config.yaml
n_kv_head: 2
vocab_size: 30855
norm_place: "pre"
positions: "rope"
parallel_block: false
extras: ["capped logits"]
init_std_qkv: 0.0255
weight_decay: 0.31
grad_clip: 1.0
seq_len: 1024
doc_mask: true
MLP neurons of a small language model. Each row is named by its layer, matrix (gate and up: input weights; down: output weights) and neuron, and shows model dimensions 336-431. Each number is 128 + 32 x the weight over its row's rms, rounded and kept within 0 to 255. Numbers have three digits each. A neuron's up and down rows have the sign that makes its largest values positive.
After each neuron's rows, "fires before" lists the tokens most often just after its 100 highest values on Wikipedia text that the model never trained on.

L7.gate248:124091061116100165056088159096104141118118160089126095142123160133142165158092183131140081114114126097120199107156095116173123117101154100092130159176147109162009129153141167114109092180154119145107092180195090117102183139121117176149155111137125132188128144153111127152162174116076166133
L7.up248:192107107116154100150135147107124222139105137116171145139141201100144087148152110130164112092189096089125080123140168121161180095138128079124121138106078184155131067128094121176160167062090093064123127126104174111100126185144149086074088166184145128142169102102091059155110094184104070124
L7.down248:124131120159085145050202064132140148118095094144066138104138106144120184133128090158156113088149154166154088082141156081124117161141151148177087147185156119080165101131112135089164144129144109166110117136145123110169067142156182111097124112129125193161099182152053161154154232163069150087
fires before: " |", " 0", " 2"

L3.gate400:153163107129093184120103091160156113101091093149142126060057140142112107085166104166122120169105150155148110139080145197174184145158111138130094178111121147128110125151106138167126157175090078183136138134124092100108080135128108163078124144120085146141137139145139151115129078190136136029
L3.up400:111143087120135123142117118118092107108088120112114095146128158137092143108119136160126117107189152098148110182146074162119134144141073155105096139125089133185113103112117112180107120107080156122116144110075133096117127175147126115146111142112088147173103190134117152095166159085115110090
L3.down400:158127083090049191146176109115167104103122116128155122136162148086162089126081141122117123048079133091138139141113140122124070142121058138169055129113163175146106104116145194118219175122113116051113111139099154116102151161148100093123085130085075199136061148154157139105147128131126079147
fires before: " |", "\n", "ke"

L7.gate483:094103152128130098093116191113107175117112120147152157102077094167143111151103167090200169146112100143139129151103113163153108131092161101124137139121109149107157105093097152165132082142155081155097083113084122106169100132109126100102128109087133112148194116202139145108124118118085154062
L7.up483:163154118117122200124160123088095122108129150119156080119113094152150115072116167173098092160048132163137106129120096155109099140121145137106170075123155132137118137106116141119086091112119127147146086179116113088139176097167171131091105115056057173158156169093157130168176175128146155101
L7.down483:129123105144121131148119101142133123133111112150097120115091131071206160184129115157105157082143144126137108184091109135193124100142180202124163128171180130123191175166112144147155178129083076125129122130153133138124130252127112140138116088069071129039151160150099123193163108087113082122
fires before: " |"

L3.gate347:097105109139177123087027116114176171103074054114124154075059149119159141132172159182126173144186172108086110119119096167133176104181119140135065113113128086131115064142133141112142096108095138076131098158121119123147154146151112180183114140109174195110152178072089130160212101175145135106
L3.up347:116120178106132143119142170130088123165154133163098085107112128122133085118171137114128168147101140132167153154131112118029173113149177121165130102174110177177111141148183108118101101160129146107183067094184152168139136109124121097148138119180117143064117175151117176174166105123111097061
L3.down347:189100148092132185175148104148089148145134121153083147066159135124153182121168121145143148184086030154118092125113153111115121128090142125217150066141155129117155124160150127092113141167131135173147144096176166203090138130134094153139189137145110119061154173174197124122156251191133118102
fires before: " |", " –"

L5.gate669:089148159084118170132091208101165136089098160126129095121145106133128164111100171104164189148103088129138133130143109077111135106120115096103103145120147047164086077114093132102110136139096104121157140158114177138125105081112109151192118128151153134127122083119120118117150126153154189164
L5.up669:077119088137134093149128150121076127095116147097148147094157164101148094138179178100185156083051119137109181174098117083089112172154164172167150117141133137043115140118130131134141123074090147118167169140148135129131139179155183197130165099224103139046120167121212148114116112146084099114
L5.down669:080173083131105146119107140148141113085135096055088091100197160114127108199110154146091084137106102072157156147122137161118177157165097134107143181197150071135152091147104132101126089182144097105100110114110120128137070119123112101121135117099127152183155114146129137100100145112161144130
fires before: " 0–0;", " 1–1;", " 1–0;", " 2–0;", " 2–2;", " 0–1;"

L7.gate1175:077161165167099145155097094108153134128093103106084119075092120106120148140112157101155129117141152150150144155124133070107127072100149086126186148167113094174169133071153121090148125122064139122102117109128081099081130128166186151137199112113124111166100132139117114168205104154150135116
L7.up1175:100184119143090114124129102153157137100169154166158111132075083155119112160097101124151137099140146132068094128068105151126147115142126066085121146154129116080097105159123158127127107109103099080153052132142140153155103088113189144125124172168164121059125156118108103109154119098166135081
L7.down1175:146094091159127151128109138140152115074126173139142121124084124106113090152168193091109117149105094130130103087113175133116104136066130157111113104115078101129146134117255114144093072087147119132108137168119128091143094128114132090149109107069136141157125174107135150120188216094143128175
fires before: " 0–0;", " 1–1;", " 2–0;", " 1–0;", " 2–2;", " 2–1;"

L5.gate299:140172129162082097119084132123157151098079103158112129104094145093133168125125139122114146145126112114169119157119157135113174178149127133089138139115099173151092203139123098090148199096145079095154140126116176114093109186105178136116146128118123153122124125125148145125130110170125109159
L5.up299:158105155128203159103141140119158143152096137163114163193152109184136151130084108144127077097127084141139220140178122120082069136097130177113160115148079158133092137055055153175062143139103099127145132071095179119076167141142051178081169136203165116107134099120122142158157106110120177175
L5.down299:140157130097159109118221122098133083158141128086173074120134159111159180102112085143091126155125183154219120129183114174132109158124105174190099187109126124114125083172133127111116184149095086122141101095148088141137131146127120119093163102170118103074090120091121159194123051128140147057
fires before: " |", " ", "\n"

L5.gate1157:125117118119038121121157116124149152170121118149127136169185159184078123124089115107165135074117111152185088116121099096154109086096154089142090080160156131179120153139085084078110114109055124151150147161116053141139119121170102139153138101095179132107154073152112054145077113127123112113
L5.up1157:140155141108079175102146146159127074133156127080191180161164113183139140126146099134175158095112132129131140154085129182162099133145126135160116110159097130138180168122138144158133175059164131126134193140199113094076180152131114114102064168177125120117078090153146191161106174099124141093
L5.down1157:147131131094167099140205124029157087178114157055098122092116122148172110126125125095106114065138119071093088146102104114121133134137073156130121096124117142094088165060154170086070091106123154097123114113134151157154078072109141104118178122137195155072121100140100133099098218235107133142
fires before: " |", "\n", " =="

L5.gate2:164126116111163127149110093064145133119128151059130152037144136161194113119120153158108121113115113123145129064180116137140100126144177147151106146136186079229164122134116117156148068095128068114082148154182115109124106112095124168076123134106086132121112096179101141173156129145149118072
L5.up2:106146135067142135130131095185109102149136162139098097116053181150042088131168071067136094076137140135128087143181142140121062137118151106189118144093133189126131143119107108110137148169132104117149028115091111163100132117108128167155109162123139162093082133151155110187108136109126171125
L5.down2:157084081040115138119128125187112121126122127160096097149151119075129100178097128103176141099123143137136130142138166132116136166114161128144071136090140083074192172148118188095119137106137098094108139163133178107137112093152160121166109192141117139078118080090146108110073141154156161116
fires before: "\n", " |", " "

L5.gate467:123132128149147099110068082106151156101107172093137190072153133073137127123142129080149129132136113101137083097136054107089165160116096155156091129166141118105144113095116105160116139117186089095175110124179095109084146144143154112112098146137122170124105154170113148163166099174138132090
L5.up467:173162130171176127119168100107180153153120142109160088139109135080139120121145126165093105078071071074157113135090100131149117144126153083123173130116117159121130131093162152158144086141101193155079094123120110168139155116114107059148153115118155153133147122144127096164179148113147118110
L5.down467:111105153146108112110215127125162211137163153094166083076125146141158111147138112118093069140114143103110133122139116124114100118072161088100122185135090171181120190083188185149143112061035113143110049099139133171144134141100146104128124125123178054112128134123125170192149061100111171133
fires before: "\n", " ", " 8"

L5.gate680:136166127163113146137103127096161174133129148104081131113026130097101114129098075100050120121122155095212123142124124071156156130125113129154111103172082128136113149131128112123094099125208090174087125111123149134116047096190132171150136145072145081153129142174155096163095134131184120107
L5.up680:192159165140130190100136172155139101088182164153115166145121202133056197149131115151163148156145117192135109097134131186160140115141134145174103132162149146197111082176158139132134143095116113129105068151095166036133170155080027165156128176171103145156101098093186149129098127107142127097
L5.down680:116080043114166157153156124205146131175149119097101129096082116155156125096107153146157149174200165153112117062094185153125166134129125164138073146160113138096133165145142118144097178128125126072067158121143126132158114097097150113094163160079093063135129154097170135115152079161091142117
fires before: " |", " chart", "\n", " ", " positions"

L5.gate199:118113125091127122088104114146113131152168081151103116167042187113113109169150132098132122147087076106168144077082123095094128087146159177114135130144125122133110152133152157155150116137115066140138174145170120150094081144149136182083079176180124153087092170127079184072175110168162038136
L5.up199:142123221096109165059134152132118076128156182162120120082142113083139139112125156159136120081159157089080131101118118126121125116091172129126091122144126135148152142142092151127182080158086109131099160098167128094085113156127149172111138146105125109110125165146119087132139134154117110111
L5.down199:151072134126122085191164166104115106126207125139115130113118166136166131136193097058095142150123156111152133146156156122170119150141127144150127113091091124160121150097165184122169125077133140149170082085158107093114108143172121139108122054171118156065155134103121130112095167140149130125
fires before: " |", " and", "\n", "==="

L7.gate288:139161158122121092123099124186112111145141116095118163197122134167130121131095084123097135124146144093157178080111081127132053085126104126114111102147110132139094145152095160168095128125121174059121146204149143182185136119062122145126086143126169157141134110146129185151072121142078111159
L7.up288:164065122113115111128147071136041168138186123150083154179087130190096175164179142087072176146122136180121156127115098141134137104108126109131125151115164082126080082158175068151163094136141098126120112154158144113164150182111091099112097127169124169176166077074139162124114080162126116147
L7.down288:116127194141028145142146145161132157106168093191135160147143150135078092111129169149120117145130156140191144148118165123202122118135199172123158098131147120122128142143068122155095089129169151099109102110136156093138164131126149214091126149173146157135141139129111061097147201151144094058
fires before: " |", " ===", " ==", "]", " as"

L7.gate676:147144090140167189160144126118144143147146115168215137094089157093124131160121216162147125108107105092128135109069096160104099144100167150146183091149106122124089103126115079092098158136082062082162096147128082089150160153122067135106126113115088127091102140105135136111119103166126102124
L7.up676:117159091136075203160127119098104125188118115158171144085112140121127089101176113116077101154128104171116141108148149139218142109120119134193118158095121134173159104137144095156083187111136165128131091091072141157136124117120152135107144105158129164180168099119114130102140130147169126097
L7.down676:069175081144090199142154164104186180095077127166109098092086124184077158083145134117128073050096131129140061123120147106119193132092136121108097153049181080197166140149197087122069131171114108068158186120127122187131094151092114114151157125150150101143078117179151089139164079143149131103
fires before: " |"

L7.gate653:091132185186170092141156119145085141116097128043135114171174163145145140089127117185122114195142078137145127119129124095118059145152147148109098138142112082175150091126138106090087109145111155173136170134136125166114085110096132121097164155140205122134148194118121102117116088129092139100
L7.up653:163196136110122098087157082132095097120118069142118166145147112083134120107164106130131123176140076110139154121118147166142113120156129137162157126157125113136139132115176122125136102094116162125167169115141166076063128105115157155106060188151171116173138095108143056211092126172113093086
L7.down653:161101183194082150133083131139071141145136103154147089169104164139129098150174075177080117185156147119148187137176104153172111080162132043155124181133176123129166090128119140154159131095114137150149161184165128091157143101106125117111193099170099136141187137139100222124194108187085147183
fires before: " |", "\n", "-", " –"

L5.gate61:107092109100141101167116156098128158121188044153113132109124106152105165124102063129136090139114123068143062122113086095144087136126193106131081147122162171060097164086147154111126158114142117137142116076175119177156112142100158158131082168169077136155141165101145122155103033091110140087
L5.up61:137113162077139104143134127080122144124163125174165153143128122133098191111128090138094120103139109114045126164128119144189077156191124113149151151115210149116086174143162147108147196133057134112101067059146090119094168180084133116097099118117114126129155171127149129154078112094108192099
L5.down61:123142152087144122156162119062117110125134129147127145137112144126131137122156135117126123110155130154106132145148139135129131093154116140131152130121118142140114124108129144135115152151102162132130130124128128115138128137128109134114100140128135141168138138124110150116108150102124140127
fires before: "\n"

L3.gate662:144090141127144136165090133159086191124142127177137135132054126154109095167119140183145172156143137117145163113197146167092111080169155134164123078120100159123081129100104179203085127109095111099116150157046070080119065068132114122105094166120178175092135145112156139122085100230111140060
L3.up662:111145162143098139117130060186121112133137083102093125070136097158163088129138141168105133138076053120128145147134085089105125091127114166167113177049197158090143107128176129099154135131099170118101081136079055089170152108136176105136126102145171192092097088135130110101127120135148133130
L3.down662:164110122140138072102096114152214152100167167163174128094156100073127085123250134188110157104138110177145140121158166126116136099144142175102171142080072175151082105114165140116115125121112137101130099122103110157104121134149177092096153183181157129139068123106049087182109168173097136144
fires before: " |", "\n"

L5.gate586:150181118105095172138142208093150105095120135095134123102104169133151115149106128078082176113124109117181086102153134093148148096101141184181106118128190160107102121125165170126155122154150176118091106093116124140149110146143120115125106144128123171204123130104079126166081120111158204134
L5.up586:108131090092088190137085199144152099080124171088125156080116162117161100162145113102151143068110139112170147077199109104135168190121128185156167113111160170078136105152084170093175113121141166107093104147081208115129115117162139120143091146098083152129127115097060069152080107145118190130
L5.down586:177094128091136189111088153192155105124093101136102154136128084129166117115107135168100155133129141168065153184137141107125153124150174142165150122096088089049146106159114124101140183096198193157120127185140137150128102129143146079139152103184104144061091111138163120109107144142083145169
fires before: "\n", " ", " |"

L5.gate1178:189165124110120094097131132096139179072168146141103158128088137104113192111152065127148206073140130087141139180100086140154111111074124205142071198157174152122067121102135146086143134129123142150188115174155092093109108079087070131105164084164077132181149195073108132096130115086149135104
L5.up1178:124074117090130131166166147062086168125149079093095138132194169148106158159088118173120127064093155112120114129089108145073071205136168125163060100120132145150198103123107135158123111131125053132141115073115157111071139129107193134177098122144116149090097146081135126158202161109129115110
L5.down1178:100100183144137095098132113075130096133152110170141152104199136125104115075124070170047133087124103084115060105255122104154122130178105181123071168116138152175088056121093152071166091096141143120123103123145112129159115117142106177075088128156156163114099145113134176134115051124179139138
fires before: "\n", "|", " |", "|---|---|---|---|---|", "|---|---|---|"

L7.gate1158:108151111121094100054125085106103066068093140086189122115068129113153173128129150133122130134170130110095085109131160093128143136082123170141139150106106138142189148204154170105132173113112109124100136118127142143198079124105156144110066122131127161121095183103107136112151148094117133171
L7.up1158:141128102106136139133192140119138110099162141123190148129133082100061152156156183127162133123108134143125147127100193131109156149094127167108148130138157146132137115129157144112102051169164109132072111182134135114106181153138138086111076083164164146082197094143129128060119124104119133133
L7.down1158:144141123128119144129135100156165113143147073123100159135120113102126158155139111135096150170177158094099135153130120107089156120082139148085164116089151097114112162088092095118114115126103166103088107145120117128087140115170094177083167112105081143081183080134093124122155255132122106088
fires before: ");", " was"

L7.gate172:079156125132171170173107094117094124105090085111090157171071127186163094146099117120152133150088150084144060114118154086127145083169091178174118092163104135174115131182194109103139133116139098059127115119081095143123096041079112113083098132108167094070150101082171101154081137201097143120
L7.up172:122155116128139086137106152120086129124095106118129078135069141149065118141120176120104108135166147141145139094105142097108118093162093169193098105072060175173119148157131138159139087149067178106067119137108124174137133075073139133133106115120158130094185110148162095099149153136108195077
L7.down172:134158130169109121126158117126102111118099087116109162136111090119077159165072119126139082116145125104140082120097141094065125141159140157126170088051126149092095154140120147107103114076150149064101112103140120158141116065112150128125137123133096112121183144156128105139120156137105165031
fires before: "),", ");", ").", " –"

L7.gate49:193162056113120159152120149144126156131108145107099122100081158127112093189093124133101125164082154110135141107180163125125135160087122106076114144131109135148098117126099166180165138149161109086083142148152071134098174108173141132129128062125129123095081089219106139142100104128136076121
L7.up49:207123116113187130176149122164148184108151082123114151110115155106108144131101139150132106138073124103110116141116142097061125157103166173184091159114133102142125084131136139167138183119128126070116117105130140149143161103114108098122116112128097126133150048107142110138173153136084081212
L7.down49:127099111106112124149135201129097119144142134153113158083137126136135143156131162166114156168111174118089168150144078105085142133111084128175129171057195116135148103144091195106150099131136105093131138126154117110139151158087127137094145081145121103122157094110115086130121213130113086089
fires before: " |"

L7.gate1257:124135179120109152056116174109101083147089058126114137164141191141107122122173185054123194148124203104153165110141105120146091184104107165066080133097187067173193108114079125123126174094083154154031165119134117096167096124127083149127138113129156143144124097115119112144179128105145139164
L7.up1257:204139105123145125093129138170120177129220132140112127139112119126094127146131084125149156150162128149108178138142121137109129067111110115112154128142156151137153121129121118093084155123116129130132109155189111111166118115130059168095086211117105091089089119128124106087141086140067135100
L7.down1257:188135119169145172061159177178142100084239104133111114139116123097105088154135126107134077138095168124123094164122128135089120124137130109098142127114141096066078136090120124088164116123115154130178165122115136216247128095107129121108104194188168139143131116131143144125136153103067122099
fires before: " |", " is", " are"

L5.gate244:126115078137125164113126088115088206121148098118108153117113117094157182119181141077089173169148162128122136124195104080106116112186173132152112155144101173100094184101116166136065187072131154082124109160181046094137156178091107111133113152147091105146105105129086120171081111160118194098
L5.up244:135152113157127163093190179095177140158191113128148135123124154112120077149179118088099112193091120093138110141172134146072093123147126146193108138161105112131116106159121100051114112107144121168132131155089135168097103131067115126094160146160085136143153137113133175160123144103092137167
L5.down244:118139132171132138154141167074121163107106145121088183130107144116110083131096100096104089130125054061147143147144117127111099098127123098185148105134160142087087207161119156131136103121159091073111113092128129135099134136075106168126102135120138137164102098071141108168100087103106124155
fires before: "\n"

L7.gate857:072114124164127132228091123136142103122089105141171157110104157107199150185152128088090101145112089096129171107159162120107111153072180183146123119097152156099145129194144127130141124171152154111118086162103086108123166082194108133106137097129144104114105127153095122112087131129123067106
L7.up857:068100125081139088164135114147096096113117164103128074156072120125100112176165125115144115173067152086168110076130146131108160080133157106099117114088163178113059164165207125111087146175047101088176096142130097081160112107141099149153169108152132136093114145153094109114165129168147174117
L7.down857:070082122121126141126210093179098173108153090123101146140109059123140151169188156186142112199171113144115147127162116097123112133134155129114092070148130141099143142093120116187156154087093090090096157175141122117137152149130116108188114111138096102189117131133135129166133178141113159131
fires before: " |"

L3.gate469:128122093155107205151132116163142109128086030132126175117144128193116160245172143093119127070114136108200116141090157095139144099117174087045090138148132111155150102126041187145079123118120139115106136087136110146179079114130104145078065114178113122125158129141107120166063111128094137142
L3.up469:126072118168092184102139159152147147134117128116088155132110110082111136132228132148135105152121180108152104118134180100147123095138155119151072100133144152121121084134173133080134167171100160094117144133121134131094101105174091130107092166136149148117083131122059121084124120088121169131
L3.down469:128135125193118112041190123153113142168168132190076165130104212153107126170144150144179105162077185131066139118180193122130133112136140149107123129187062109164150102138067180048153106139160206155107088098124154173180124083098121123090109091149158099138142159169125142118113071102106106174
fires before: " is", " are", " was", " has"

L7.gate328:132148168146139172088124211159149155124113105122142137211103175142156135153120150118184141113079120120111134154089075152183168142120067130091063133171068112126095135150150063121050150125112175133132115128119138137108136094207148132098116157094159163139140139142182134158150091090152120137
L7.up328:180135125140113194131154156140155103194072088098137133099122104143141136193149171166136134137160173131138129125065169124144110090077144223113120151077119098156167082207224166163100190106090126142158120154162116175102119162143105161135094166152133124148069109179117131182072116104148152145
L7.down328:106120160114152124095111139105178187136095185200068133146108209122103109129162081124114107123096132114194130158131113177166082113143132151132071039118095123138133143135161124103131113097100157148137121092172118139043079147148103151160073163160176168165123100115150114127149126165103072150
fires before: " a", " is", " was", " born", " the"

L7.gate1065:099144109146206082151180134100080122090080139117133106115156084111095110154165189063145091148114125168121146105083146174133073137180115138122096139154132152127107139135052092111104128128101116141126155173137100081117138160180122179133165135103149088138158154152202155151130113085183103148
L7.up1065:119155120100102171139081142154104125123094086174088133111114193173104150060100135127174141064162051125162086015147164119137179103122141149170158088117156108105142174058142047151169128145088184128175148125097073131161135169107129087090162106114176123081103121115127130160132122133152130138
L7.down1065:095149158145145095110149077146131085128161079097116095121159166119112172123155085127148103128033127123107129106130148084112161138109144143133104098110100111135158106146111060176125137127171092172115121101150157119125152124120094163136157167141164147099094101114226187123118177124090010128
fires before: " |"

L3.gate631:112117090125114143102078152167074148132107108116159168136124107138126153135130167104156182107154115149138122063196121165179112122066096145145133158205111170185137175154107128079065149117196134159110137150081097187140092116162139146074196147128116109188135115168136145115081102181101096115
L3.up631:088131124203117162164147165123097142134108084100127176121144154182166132211150142076126160083096137184133109108110174066115119103154095128152166135110153155123203136137122142157043121119102110165162111111111142142107135070100138084133199129076129090131139109116099101187080162098153136210
L3.down631:075147109123138129138175136171062102176209082123143194124081100101137145120181116111109164107187121158154109157107163097145127126150136164153101120084165142137193147091145123164184096167093109163127091104102154124120117139169118170126150181185156119082156115096122110156139068144165121144
fires before: "\n", " ", " Russian", " 3."

L5.gate425:103245093160133136122153134125146145124154121121110087100118122116211108162051145111113068108049160202184147090105121173119134122142155201090103117132159130161157164087111123121114137181151151079104131157141117103128093126096135144078114111160094058122153114161110139124159114110066083069
L5.up425:112154141119085105190137197113086123138115180089145138086160175077179140128124144128155171107133109194079111090190167119102132107124169149165123105116152168117090100117107158167078144136100147146122132142131168104100160179105114101107154162158093174149114220107162128061095133120128134161
L5.down425:157117100182213061162134129079156180198105136152200078096142172113141112125129154111127095157127118161093139080142147121133157125117109105191204099136114144137124184136120121052096117088127195156173130133080137075088108142148129093109047148141160139164154138134132024092187116095146099122
fires before: " |", " and", " in", "V"

L7.gate66:079081046114079063123155168147174086134128104148140110084153152113118101138133145116152137115114175097145102131152064148070150125102186134131094119131126115118132128180162182158126112100196157105098107107091142096153159124114130126163167123134152195176118129148097183135116101129121184087
L7.up66:134150107125171137135086125107076132091175095135118142124097129120212133098158131086143144107154145177108146124124150098113100094142116141108167194188113121123149112128111083043108160117113105158138043133144131160084099089147203105124155100133188122128127147120105136169130057140053108065
L7.down66:186168156143096116160138166100108190083083123059171101157024145157125178096167170146133138119131125107128121173154153130135103114114137148114105146152107181159114158081147133166150167141158080123121116166184065188200174161112081130080129114130145105151095187129148097151114053108091114144
fires before: "\n", "|", "-"

L5.gate22:104210114158097140080100076048131123132121150064148126115086104104233190098082174131144157184107115106143107088136127140109145149115148146118091081137173146106093093097133128166096108091132126107120088147139125117141114092098163151168140087095114132179152182151139094161170114166134158111
L5.up22:146141120140080155122127149128135118086136169109117141100171157125149143153113125104081149117117143106148148079209117141076109154117146161150092141198183156096109133142109130085155106131135138112093125114146141135134158127097115160122110134106140152155181144093075088148091099157094147109
L5.down22:054130173164105132081162125124123111191152044124124107105093137136075100142195165108142150151113158193090142150117147134141114090133097146147120109106141132134158107205123132130167128182127155160097174130120168174085087101200116129135112195112109107205161096091097103138095117123166141189
fires before: "\n", " D;", " W;", " 1;", " H;", " "

L7.gate119:178144117105136155136136126094145082093136142105132150109113149197118103139124110136140126119156134160227114107168085100065127136155105177209114152120159141111111107117103115076119174122098171138136140079110135121125131107146120179152066173168044149171089159180138136094126068138134051114
L7.up119:113121212052063101120122160102128158125075183150085083165202081148162119126061158095108142117133136175134140085177119130099104093120142154160152100118192153102151124116136061085151187172167205149080098225086134169139160174157126111130119087084106173152138189103113112091159154093052107176
L7.down119:108086084098167115171111128174091138131081130115069161087154050118093172115151121159141125169148139170094098130157120096169119173105163122153154088099172148143176121181119050144135089146135149162137094120144159133121134090118111154085151170110078126112126100109120083098117255080146115115
fires before: "\n", " ", " Votes", " Points"

L5.gate1079:127092169145120199167112180085132114163123155111118134155141104118153181073095140110115109086148088107090094144231202110161160106132159118123122103151110134133121184099139144094132147090121128178117132187129109203135156078167137131072155155115092090225145130131157088106115086196085098093
L5.up1079:093086119123108114148112113125163166092093135101165097162093095110159078126138192109116183124079153136119108154130114111144191135077135124074086152151162086135163114193141114149177120149121085151152159072160126139135101128122161134100125197103116108143163114132156109112116140150186150194
L5.down1079:153122114127099096180130122150119182156118154152157166074187133104131157091128064108061064118099136101091161161148101105143189159157073146105123136166087166131133179047117080131073162124154106142152151139129088153190154151130142166092097108081106122181119088111115138182098007156140143144
fires before: "\n", " "

L5.gate432:138159092139141065125128117120160162156117119115123108095173118106111134118140092121112222065056125094189135114057106099124099123096073108188098154179132110131167108073101130193068119075142039125169123116114113192133110084088126081145126099162130086149150135162177133151161098120116116107
L5.up432:122143167130159154140125145165130158170079177177134121072172069108122136143145137097123192066123095183117106158152136140053213115134141186140116182131110093161128126098147123191071206117109104166134181162152137196150137132121118109168129188139026149097133134116108161157077130068130144078
L5.down432:189062154127109157130130131140120127121145068130149164138145099066116149142153135106090076143155103123112154161140137153147181124108186087097120113127126135103145194106103074064104064142092157139084127062093217141097130082157113167106082104203119098101126115130129136104174157114068146161
fires before: "\n", " "

L5.gate1271:112124103141108168097074132083133146071130109147135147114164105086187158136163147094182077131150146163108154118156179071155092101147115105104110048125098141131112100121094104138106166095089172146119037095159139108168081115176076158159162166187111093107142176026158127072115131159156165131
L5.up1271:204083148126115084088192176166110117143136178151181146114155119153116120163067137128156135087166140097113130174118152152111092085113094098080112093107068116143081127190128120061102109155103078125131105111146136091128134187141115166126113196115147117172089191113123170113131107091175109147
L5.down1271:084135107170130072147161099117112131158153100089122143109113152128123130152147194192125102091091155084114147114130117091165113113100093110154180121150133121095058130145103132166139077091183207138131158163103098119143196127057187138119119140091130067124156151116124054131110076114093183135
fires before: " is", " as", " are"

L7.gate303:119163115123131122136110134088162162173113165161186164176123096128139100136156141131178157129086151135117155164120106141102149143155119117132121106152063158138169093195136119168096120129155063174121099149184171155116143115047159068114130151086103127160145088113142071113116124136068162083
L7.up303:183135240125133159110111137153136080137193133149169158135140106082158119176091120098120124185076148113154040082151157100184118118088076143113151100120144172126167126134133118198159123110116147134098145144120138110127172169079160158091113161172144128166161143119134101140151122138165171175
L7.down303:139181161088077122086102131123096180124160142116154129152103108160127110120182097147114142162093157096196110097167144119118117102108186117153115148124140131163136148178122144138130135174145109080148135093131139104145115153179137112115134047120149169107197074112136136061116199140181129138
fires before: " |", "°N", "°E"

L5.gate220:060147130158114172112150146134140123143160110123130195142131124171109163132137111145123124144158086146098074093105099131177115119142138114140128131155081183155096151166134094099132125098126157156152141092163068135153131152109119135123198089166147116165085099175110165088124106177135183139
L5.up220:112127124106097172104112141112138151140096128113098132118066140137159106097118132128154148083125116142097098166122076141136103144142098164117118203132173124120120136133111089135125139109107168134107119131104174105154131097115178150061105141131161127165157195139170116172099145108077091078
L5.down220:155154172172138130121126141117111159127120132141127139145119120123130077100106155121132133165088141126130133136136203131184140129127121163156132118144121131181137153168112122138135131146113106121116143132105131096147124091142120098112146137168143120177178135148157117118099000152127138145
fires before: "\n", "-"

L7.gate592:129144117102072147122133084113141102132159083165123127159122159122124163165156129207138099146161180154145136131158133077138118094109130155127143071099085134160099137105089169109097167121128122071101168132150171163106127191155119095112068135165130135153109138086128090132137179096103133130
L7.up592:100094125098112137104121130027084086100123101120163150129146152109129129158156149148101144115121142189095134107116123105153143112137111137157129098067080122184160161202140149126124114088112174049171139143223110161143112128105150135091102155123142107116122108166140066118122101113082023127
L7.down592:151116129106080146111133135114127120207125160143128164168163095134157162082109126073117093169129121152119143118051149109161132177097167091140101097148095126147115184108146110099097155117160127118134125175178101101152164070176087115125140108125169152136122134134157067087154255125128130143
fires before: " |", "\n", " ==", " and"

L5.gate631:130145163175151129157136118130182123180092090074112136108110135078146133162116072132143096162142150169137093115148113158174104136193170112157074098187202163135117119090084126140113035139144161154128108068128115151182107196114120182149100160119139106135130084096090142061176098055175136138
L5.up631:138110102095127130084107098144129129078111168205161158124152168131082170077127149084108140117117079095178043122082171109135121190146150132102099146122139085198122073075117105135076060165140120104121129079147122083139116183146131130142101127118098170094133128138089179133135097076199214084
L5.down631:074170159104127168099135193123155137122163117079122116137097172107129132094096055131131140183163131147106144058110139109106100082098116107208139108117129120103189148164141109121165145096160188133103158123067146128128072142152130105109131143095140152147124133110112139142060210153081157135
fires before: "\n", " |", " ", "|---|---|---|---|---|---|", "|", "|---|---|---|---|---|---|---|"